{"positions": "learned", "qk_norm": false, "parallel_block": false, "init": "normal", "init_std_qkv": 0.0275, "init_std_o": 0.0, "decay_fraction": 1.0}
MLP neurons of a small language model. Each row is named by its layer, matrix (down: output weights) and neuron, and shows model dimensions 0-191. Each number is 128 + 24 x the weight over its row's rms, rounded and kept within 0 to 255. Numbers have three digits each.
After each neuron's rows, "fires before" lists the tokens most often just after its 100 highest values on Wikipedia text that the model never trained on. A number after a token or word is its count.

L5.down475:119116126114129138115120111072124123127147144100124133124131123129095161139137135183157101102129105131174102102154120140098126126133155127095106156139123091127127124127113181073134098084157135093143134118139135195141121133122117114159121156120115169099117163124154097161102101134136090131152135115089145095086111125161132117127149108141118090083167189138132156166142143167170158158121135110116119170151152158133114141163132111110108115125140133148152142136101128084155072137116106111149124092149120086117138137115139125175129125092154157097123112127129181140117083087126124126
fires before: "at" 12, "ac" 9, "ain" 8, "or" 8, "os" 7, "an" 7

L11.down261:113147175113119136122167119122158140130115114113122142130132101125093126113126092124139153153101130118135088119154139124101121136128142130133095125129098155167127141122135110167149110150086122144128105074107119159146103130142068068156135139096169104093135117141137108138153149168092138130157102170090113123136114113144133130140162096103144102156149080124101125182117147122111146147120105116122140159131105136116150087133112168138128117100196176152131130107141039119078123130123150115148153121100166158164126121117137113147112134114133120170145125114142117112136117088146184160
fires before: "1" 14, "6" 14, "4" 12, "2" 12, "7" 11, "5" 7

L11.down68:136129153129158124087100115115133133142102157143137081146156120111152082157144106100159110111145100145132112136117117151152153091177122157094128126118141100113125148101120123137147105158101123139160100102171106167131103121133111125163144097155149126164139127130154143092129119134139128098165167133098143131092113176104152128127121151118092153104079087145083144130174141084130117140078125098134120123129116162165108109129110130157157126132142136120119100119143141124146141129171087141146073143139155123127078150101051120124148102154169149126138089159159096128132145097126108162
fires before: ")" 48, ")." 6, "m" 4, ");" 4

L11.down740:124128135124146146140105153129141078163121128136113049153156138126124139132163132154133148102087112116113153144144125110133121134099120102147137099121133121122123120116125153139153053142162117097124096146147153121183129112103120106104127149140179065126158183124119103117123104134161135111123150108142145109148094134098138134135142148100128084114099157153137125140165152076145121106094142172150106148102123137146117141166119118118151154163128084099091154107102178097140115103132119094102121172122138091132106132129117113164142128124152148163107094164150126129162141128073159155
fires before: ")" 71, "6)" 5, "5)" 4, "2)" 4

L9.down66:147143122077127133137132134120120157147135144138141139174104115164140129182168120097092108133100143133116095129145126156140165099110129104064106087115113098145120119088126163120135135075109122127152122156175069127107158161141123135155077150099124121139177162128186145149123165110146133124153108122121121142130123134194082108174134148109086170122113128140110139133110151133165121088123069120086149140115122089135107097100130096126101116123148148123141122107112131144109132175152134135114128103109123132109168171116123140103155081126128132147136106142141122153111128116136136149
fires before: " " 14, "1" 10, "6" 10, "7" 7, "8" 6, "5" 6

L9.down497:099110131125080125139157186148124135116126154124149149114092119125090113145149146108138167134120109100122112101132121124126168120134131166130135087095099106130107118168171162107159106148117116107117139114140099115144177124088149153121114125139122159117110153145103080137117126132152146134142121120159141136123108146139174150134132106127136184146145177118081123124111127140093091123140112094129141112129112107125167113127093105099172100095137097167162129136137104146122168107158100170054092166144156098140160125107137149156085089176114154114142105134103127135121133145096093148
fires before: "\n" 23, "ootball" 12, "or" 6, "ely" 5, "ock" 4

L6.down9:086121109130121165139114135125146164140113119096138154159117133108140136120120104127145138108132101119095143146154117129154114101118119127132136128157139122131133151080136129174113153111194119117151115144124091113124143192149125151154144125122145101098108123126103086125128140115156144142145122147153123119114132146141085096177107110097121099092100101117158163140148230149110109189133097147128091125084100113110132142131160076117137086164113109140132115130098092147127089124104114113131137103132144113150091161161146162107108151136147164098150088148141135104086150139110153120
fires before: "\n" 57, " the" 12

L11.down674:141138095107116127119119112138103148135092089163135150138115100111158128143133154089138111143140119097101145118094140100111104096157151153114098139144163117148104097130081098141170168087072110153107176132106128106147125145123140078084107138140154137124162113150153127100126107145131166127104119140132089107131082112088117128161116121155137166097155115131135149170119121138131131136109145097091121129186126154082138137093103107091121124085151164160149138134133158119135179128118084125122136117143141112138165141156126179112160142172115143136149155147149096158128134148135122180
fires before: "gan" 18, "g" 12, "at" 9, " U" 6, "xt" 5, "ed" 4

L10.down466:095104149157117142135150098127126095140121150141127110114151132136133135117148121171173119116111159126133116128113121126153141131105122160129117129115151179135127142105160149141160089125145096162136114160101104131128106075142087143109140130116082109132126152141091158121097155122136131111117141073085130077090113125136104132111135136088139132129099100145109123119113114125158130134088173105166117124168129145102150128108173134115135153132127169095101099102095155161088127164032103118161111145130080130144115140133144179126124137153126177180144115112170111140142164127146125117
fires before: ":" 18, "q" 13, "i" 11, "^{" 5, " (" 5, "ite" 4

L5.down635:104136139120128119173129100166107124137144141120134081122140116122136121097139108123112103138115110118133131146138102121137111088181158140124169107120150124155144104136125145143116148109148095142176117137088144121106107128180164130126101105100097111113143081101129106170163139124093120146135144141153099156143130154159155082118081143153131136142145083135127141147135166121127110126166140188171115085074166130158107119145131139132143117105100162139176156119096091115140130132141099146165128112084111082164131120142132102148133118105124107167128110120089106166076118119178098148
fires before: "\n" 33, " The" 16, "-" 14, " He" 10, " H" 4

L6.down276:123145166071142150164062101132144130115126141110133165125126097163129107145128080102107134068098159114130138107125088082141171137113123152086107126138150061154108129133193119101116132130127146128126084088159155112153126114111154147141118149136133165144153135149125105109178156126126125095198135130095087102143103125134163130153128099134098163126161123114154135166132105111159100161139089127127098149146171122143127125108138116107132107099151131097112170150152128133115135129134114098132112145146139153154128112114123131127111106151116112094142150113153112146121108131162142083
fires before: " to" 18, "gh" 12, "ation" 8, "id" 6, "er" 4, "ction" 4

L9.down593:109102115138143143122119167135142145115142179121115137093117124156132140079115132177123123107111070111097129155121149148104144135067137174095119144081159120124112135133142114089129148145133137159142117097118087115114159063082138139155133132149133162159109161137177108125141126105160124115109107118135142116091131122167149140103099183117136133132121118152115193130109120166122156131151161116162123145123124134083103081133100103139119126108103058135149143129150108118128122112105178160126107135104152134115141133134122115133149134156118139121169140097127146149127146062128084124
fires before: "re" 18, "ord" 10, "om" 9, "us" 7, "ent" 6

L11.down5:123155106139110149143125153133113152159153135128105165106138105137080142100111160094099088140156088149128146114134124106131116167098104121117089136104111131186147133132141141177112131164199105133106163131116138119155144133110106129123141142139123128105131105140165158136138141119123163130116112161145162159127121162088058139122124128131105148146145085149112085175099170156128107155106126115097123129103127147082111105141105104164175119159133115168132124136093157118102089098151123121129124143132124129152177141119103135077085080132139138108165124107138088128099110125135153116
fires before: "4" 25, "3" 11, "5" 8, "ong" 8

L7.down110:087153148091105123112127111097104145116139134149130149106124141117158138139127125174157124120178119166130102129117119084116138139163120108115097137111097139102126111088110107127144126147117132124097128121119154110156089140093120119132131140136139152043153130101115107134171129128113131138153151144104178130125111155083145147132130133151150138128097138156116103127156125131116136113130118104137124141120145113174105186133115191103089161141141101142142141144146140177132084096142165115152109159149155148103152159122132115081135101116106128065106156148157091165111064165087130133
fires before: "," 32, " 202" 10, " 201" 10, " 199" 7, " 200" 7, " 196" 4

L6.down537:104093139106147133126160103136124141121134126135123119151097127144136121133166173128110133174107113123106122096114110138157082120173118144175139137114104148132142120105100168152125161113104118099092110133118136124104134136129101105126193153146069136146167132120098156148093121148105119133173125164128159158204108145138080145117142075109171132119139104128139131085135146127087114125120142185111110144108109126089145072082130135157105131140111136157129111153124122123163143142148095098123134093113148130130103140172151118105181101102117148119128134098126111138118108104139175151
fires before: " the" 20, " as" 9, " in" 8, " a" 6, "u" 6, "t" 4

L4.down68:148104154109104115180141114177151111151120091128155098134111129128158106105103134157084121126119141174107135112149087134123124142110120128169144118124138104150101117103136149122112116168100132121157130060164106138159160095093107133127100107149154137088093131157136127160077142162121135118125115150095092115155063094137151095132140132150130162101124121137116126108108134140094142161174110110127063093110149150139117155143135143096093143113158122162159125152139091155154120116112160133119142116150113122166161111148169140165136122146096129124180150125159096131099128133139141109
fires before: "o" 19, "one" 11, "ow" 8, "otes" 7, "ational" 6

L11.down532:160123160135143139114171150106098108114110151125130140162072121144106108144091091130086117133072129122125162133155108119124116138100125093056127107129114112119136105079114112132134125085089099115121123153133128148153156116141102105147132112131152108134145144155148146112146161108102109140132170140135165126180148116146144143124133137161170105156134122159136109135127148187086058118139126138177135168139171141125060140114149143148141103116109137090124144116104136122130154156118106081110126143145134137118086118128138106154140133064125131165142141115119165105155158115102135131
fires before: "\n" 37, "-" 20, "===" 4, "ay" 4

L11.down216:152138126142115161142125165136154108159092138096138151145149131128121134173082097143162103132186081139086158116118132161083140144160120138138107157154121100153097114162114153124141118144164142086139132140106106188159107126094100107117144084105136089150112126131149127096143127108156130089158102123116105120125085116061160131123126147127105149125159146135121074110112143124120110108124108126163153142154091130116103176139107113144103132098114109125123143145149076120121117106104131110083131125159186126140143135162111164173099143130151158134140144095142143140112100149113107111
fires before: "i" 16, "m" 9, " (" 8, ")" 8, " (1" 6, "y" 5